From a checkpoint of a small transformer trained on Wikipedia: tied embeddings.
MLP neurons of a small language model. Each row is named by its layer, matrix (down: output weights) and neuron, and shows model dimensions 64-159. Each number is 500 + 50 x the weight over its row's rms, rounded and kept within 0 to 999. Numbers have three digits each. A neuron's up and down rows have the sign that makes its largest values positive.
Before each neuron's rows is what it responds to, as a language model described it from the Wikipedia text at the highest values.

Responds to: Prepositions or subordinators opening an adverbial phrase at the start of a sentence or clause, after a period, comma, that, which, where or and, e.g. at the time, in 1847, while, after.
L6.down195:443475445479548450456566537472513540498511387569525561540527549502552539517517426540393520530536448448498405484502639419580443553533451492574484543489566419500458571545551391542482574476493506483546511414484531517503494587459520546486566428512506541495483596562517524566500525524403464513

Responds to: First token of multi-word proper names, chiefly St in churches, clubs and streets, e.g. St Mary's, St Johnstone; also Red, White & Blues.
L6.down153:515476529507676511524482440551511395488442545527489525510468541501491422447567555567511583479484478541511490525459500509546559536497507608433494609461532430547482449509501515490548509498484359484454539504558505458555435551441409474434496530556563554532507539511423538557500569536544515548

Responds to: Pipe separators, numbers and header words in stats tables (Games played, batted, 2.6), plus mid-word pieces like th in methionine or Németh.
L7.down251:393399486525524491492500419518505566567589429558560508477612473552523501567596527447531533464438472519463462489518526531466517505586450478504424549397480446544500612434482537505470483522436526550515560393468531478478524476498511515531540495559422457503481545489567427526453478533477442470

Responds to: Mostly line breaks after a finished sentence or table row; also by and as inside set phrases (so as to, just as, goes by, drawn by), and the apostrophe in French L'.
L6.down296:476506524466597449524489450439542551428458464468515529507510492580491494513484491462470464554505518519487441505538524441472555482461485466448505501459507505515504509493589501490439538536480530500475563596565430539542511532563542483581474611557489492514530449455468527414545479488582535493

Responds to: Commas (and semicolons) fused to a year or day number in dates and list sequences, e.g. "in 2010,", "October 19,", "1986, 1987", especially in tables.
L4.down390:470541423470524391428432479476482498595507451381421505518412582446499414443494506394493563520573503470520441589424494544500536416553495580528477537387505508513529476490497436502557461510518497478436572471468498454546463555491535449491491485519486519532467570531482440489592504409474436460

Responds to: Temporal conjunctions and prepositions opening a clause or phrase, mostly sentence-initial after a period in biographies, such as After, before, since, until.
L6.down101:491555457441543598479558524458462423474546429510540468472579454515552494451493493495540521392528482482426407471598548297534511501527440429399446466487541432545480537474433479509571522540525458509551436534440493431586462417558550465533523482550490478532573439415494584423551544491436437485

Responds to: Early or middle pieces of words split into several tokens, like tu in virtuoso and tur in perturbation, plus name-opening pieces such as Dom, Cam, El.
L6.down398:495534383492461431524493521474503529362463491491538572472497551478484474471534539575484510557436534546461547440440504514523493479522600407515560448516491485441504476555464502574524626503605482446461564427497468497547528540476398535433487514481480479450457450523554433514512572441491486532

Responds to: Clause-initial prepositions and auxiliaries, mainly "In"/"On"/"With" after a line break and "has" after a subject, plus "in" as a word-internal piece (Nintendo, injured).
L4.down180:450546500471510479468558535566475461516474556547525577498494322518485470532447490538518475490546513527438500489492588448537521514481584547518456426499441594429417471526505470527546482424465438435525500531472590493496465559465419559474469428449549532512485558502476487520506552519510575498

Responds to: Inner fragments and hyphens partway through a word or compound, e.g. me-th-ionine, man-go-steen, T-shirts, self-reports, often in tables or lists.
L6.down125:470484506559647512431482481446581473489428497499507519539512493497523546529460507424519444555447488544447572465400451508605489543522567545474485532472468447531519565381493578473496585414558489562589518393496523443471446564577598525535484572484478463486509554474523502485528496496495475533

Responds to: The first piece of a word starting a name, foreign term or title, such as Att(olico), St(udi), Z(alău), It in song titles, and World.
L4.down173:537550414437517455549481542480505468536478456490508497533513541543494436462478420541541405482568508486510551637449458460497458473569531389541543488432580489547596536415527514496574513468440482424462501506470478440557539491444346470440564492501533493533541520480582546439546391483502461495

Responds to: Short subword pieces inside rare or foreign names and technical terms, often in lists or tables, e.g. T-agh-avi, di-ph-theria, Qu-njian, Cham-bal.
L4.down363:522525512507481512550534479525416546393443512616519474491478489483479402514480547536505491356591533496462611518622532554470481520551482573477509515440401410431454573497431523425540507551455447565551506571517511398557513542644365483568487483498481511472499472544561557504597489405460441495

Responds to: Tokens completing time or place phrases, chiefly "day" in present-day and commas after a day number in dates, such as "June 20, 2000"; also years, "c." and table pipes.
L7.down84:553449443516534530492474498471500437493518519518480523518524556533553558403529458638470491462448450451451546523464561505421568490485487531515570444600483469437545413503597594542539552480572562482576485550465476471542484495506412567404450508545492464492450505538463405557572452557610444492

Responds to: Mostly the word Party as a column header in election result tables; also mid-word pieces of names (Pyaara, Rzhev, Lurgan) and words like one, such, each after prepositions.
L7.down193:514487443479482559594483468514524464548546460524458426478489567491387499465520607544516535470523465529539461485426418512450515554515526547490482507494510439487525571565532477555479603421518505546454567471492397534487538442439541587524446559558593577541520537479547603473542531506509522500

Responds to: Final tokens of field names in infobox lists and tables, before the colon or value (Area code, Coordinates:, Postal codes, Reference no.), plus some mid-word fragments.
L4.down162:496541484610403508487547494515455493497474511535510504451486550547481604561491487456534538435473517532481474446474472438462464445547490461516509564554420543457555500463441427442465387486447486593465573500462411537479470536493469491497446519503516476414484553477493497571483508446491462617

Responds to: Short consonant-cluster pieces splitting uncommon names or compounds (air-c-rew, Bit-c-asa, Giuse-pp-ina), plus dash-led infobox entries like Time zone.
L7.down162:559505473556568512572511432427465577566564526564452482451426546555531528538536448499560509513553442496432448509391497540565443422478483545532482449454486469503447469550464486505498469471561539438488424566475462391500438547473483519469507477520522450537587518543414418437522587406484554462

Responds to: Mainly "zone" in infobox lines reading "Time zone: UTC…"; weaker on opening pieces of surnames or rare words (Gre-, Ko-, pe-, shin-).
L4.down46:486592509537523486474515492535362542460421491523564602504521573460494488457482461474520453456493601514506527498492543474426425469577480580507439516485524588429525520473477576500501418465596510515486526429477523530415462449492465402569455559576505509495530471444519476556539465480437479428

Responds to: Tokens that complete time or date expressions, such as at this point, to this day, September 13, and mid-1970s, plus mid-name pieces like in in Thorin and Vanin.
L6.down378:480412498466639405506493529440537506528494553442477438408443403475496565407489424464536504506446511503474577477495560533477574517606448448479464566486574465517525458457441536503579520479528475463482538467490506404543531521514544662525549511546574517479515565455487496494521524574421515540

Responds to: First word or word piece after a boundary, such as table cells after a pipe (0, 1–1, Fir), headings (Death, Final), or sentence-initial After; also "lost" and "death".
L4.down433:555588538543477436422529535403501593581576516546561605513447470497478500430468447475542505474495465477555564585486568481461446504402490558511552450593516520438583481477489502568503492440500488491608457504448480538572505491482522505537486544538527440514568461532495403444524471475525521486

Responds to: Mainly "On" starting a new paragraph before a date ("On 27 July 2026"), plus slash/pipe separators in career-stats rows and similar prepositions.
L7.down446:509546443483428449480439509537496428416448445453525468505473512443543483508515496462491496543405490492512515535469559465531517562523492483472554509446505591532456495548459579500515490528521518514538552528497497563478466521588496553486468512555508522462575479538465472414497491474479454540

Responds to: The preposition by introducing a means, agent or author, as in "by shooting", "by running", "works by"; also via, from, and "No." table headers.
L7.down432:440430438477497476488512497437463426459561517531490523427455499550584564494539490583536572549568454424506555575521529424505485558532470562482493494499597613530569365605566495518472546533559487548547490480543461505453481429522535533549473442541465426508565498572417448529554456474481416513

Responds to: Mostly "by" (and "By" inside words such as Irby, By-Election), plus other clause-opening connectives like in, due, because, while, according, after.
L4.down149:454462520440434521533577464454435471557551537474530523473424514507528417495482528573581537490495413460418493511482559533518501477559483522460452518439527489555500430472509471482457584460477509475523566432522509487413414405471553564505484470516580496510494489484473586506460488397497461536

Responds to: Short first pieces of a longer word split into several tokens, often names or rare terms, such as le in leotard/leukemia/lemma, Cat in Categoría, Mon in Monetary.
L4.down356:517456528462655562589390538502498534539453546472558514484480564422479531474550559491496569488502559473480456509488567550552408520447408487550481477415505474331468552448491586499458483465471578511475589546458512492437528432459503533505437451544548518496500571575487433525559475557487487473

Responds to: Tokens inside wiki-style tables, mostly column-header words and pipe separators (Time, PF, List, Star rating cells), plus scattered prose words for amounts, times and rankings (year, later, best, %).
L6.down317:562489407517548505539491483481472495469463533511484448550497480458569458523446446518463502473486529422523433457536571500488525478531486481452432497458613422475507552511570436531384513404496440546520437528469483553502449438496554463408486529517521549457517439493452487467440541476454502445

Responds to: Formulaic tokens in Wikipedia infoboxes and tables: "medal" in medal records, birth-date months, "by" in "Preceded by", and cell pipes or bullets.
L7.down35:535504533422498516461554466489459468620474492453527418496501542504460467567552511511490431459489490518424468451475504478514504484525488392563459503448523510454539512462441517504392572524592590457468493463493494498485559423608490461580491448426494494564416486458468491540498442548435457462

Responds to: Numbers, mostly 0, in the cells of sports statistics tables (football apps/goals, cricket, hockey), typically between pipes or semicolons; weaker on scattered mid-word fragments.
L7.down269:496459411539451454453502517412514513506430469640562598460590393515555484523437629434381397521475482507478526509431433563498433514449460532456556467544493463462479521539478526450540545427559465493510488451507376474519529453455475502467545532524438544489535477509427518442486575551572556457

Responds to: Numbers, percent decimals, dashes, cell separators and unit words in statistics tables and measurements, e.g. ".34%", "Goals", "ft", "Votes".
L6.down335:568555469414493454449498521497558511451542490487527557546493413441577474510514573562503420359627428485452483497553504439451512461627528502453457557531462470435419496500436503526478568578501524460516576492480472440549488451503470531469526446593489561539547496479495481513490548487507576519

Responds to: Word-piece tokens inside words, mostly single letters s, t, d (super-s-onic, He-t-ty, Whi-s-tle), plus occasional short words like by, Al.
L6.down66:443511544545561483562542521484474552535506447532450548485527566495535490532590453532504516406470459450502498546475560511565566478434579477489482462467458527562480503590511560465544532463402575513470529612497612596436461551498516551491565454427441474508435524523519479551527499516585468472

Responds to: Mainly the word population (and density) in Wikipedia census sentences about towns; also would, could, can before a verb, and IPA slashes.
L4.down282:539482416537594480516391557490559438550388485523493500609504469471572455458410488444512453539515480467635446459546526453542546573430458466549509524558583448565459530448430532510356549433438451560474511452511490439406579480453548552525492553408425459513496474543495498439494450537489408562

Responds to: Middle fragments of coordinates, like °50′ or °48′ in tables; weaker on pieces inside rare names, numbers and words (Did-ier, 3-58, v-isco-sity).
L4.down87:422493428534472547443585519548517568516521507502517463517585421448507523526539461412494478445414537454632593491461422560425492518512407383539482443503518650438524547507453467389486574402605523493527438522516472468467415534496458441525477465491482485592508483486601538466435486527527470464

Responds to: Ends of field labels in infoboxes, lists and tables just before a colon or pipe and a value (ZIP Code, NRHP reference No., DTXSID); weaker on scattered nouns, word pieces and "which".
L7.down183:526562450567553495485443535469542492528492491500403513502572526488566477472455456616410500503442571448464587572475497464506523543526483507517560495518472387500569521523458577534564542566534436449507497497397593395592544537504503459486486490411461521551599429469436537544440475473460474534

Responds to: Capital or lowercase S split off as the first piece of a word or name, often in Wikipedia tables after pipes (SWI, Sylvia, Segafredo, scorned), plus some table-header words (Title, series).
L4.down384:431533550473588552544453432372478519498472449451490550521504588508565542514473421391534502425525467521552511530370439460549566551500546489542406547501474426402521535434541611477495459489565503444500549561471496438556554474481514320383431548509525424491516453490502451508544492517533572473

Responds to: Middle pieces of split proper names and periods inside abbreviations, e.g. Sal-er-nitana, Agui-ler-a, the dot in U.S., Ph.D., No.
L7.down316:436469457522564550531488488405469549484454519542501505547521465540498559505526510571517486543462561535546511536510395511390494562555471481525452435494559454445431507543486501495467517454456524448472525488522484482455539418495539602447469453498532515514581491549565539377445542507537600457

Responds to: Second word of stock phrases, mainly "place" and "medal" in medal tables ("3rd place", "Gold medal"), also "ZIP Code", "New York City", "did not chart".
L6.down244:519463485481412555550432458507453507432445577499515478516516647427630504510462504448419607527508531549552517500458462510547421523569478524494546512449550552567463514505574388608420547565563486561547553407485482511522578493424503487547424483520503543490506415489516558609473519427528457601

Responds to: Opening or middle word pieces in names and foreign titles in tables and lists, e.g. Bos-car-elli, Hu-sey-nov, L-lor-ar, plus " car" and Japanese " no".
L7.down410:510452499493545473534478511493555526545484417519493426524562560425469532563505492421556407523522504562457497493516445540513465535500550459447421470498549511526594524465522394521484500526426523448577368580499490444483404446528474546537383529445415488546475403505514523456463552532514497399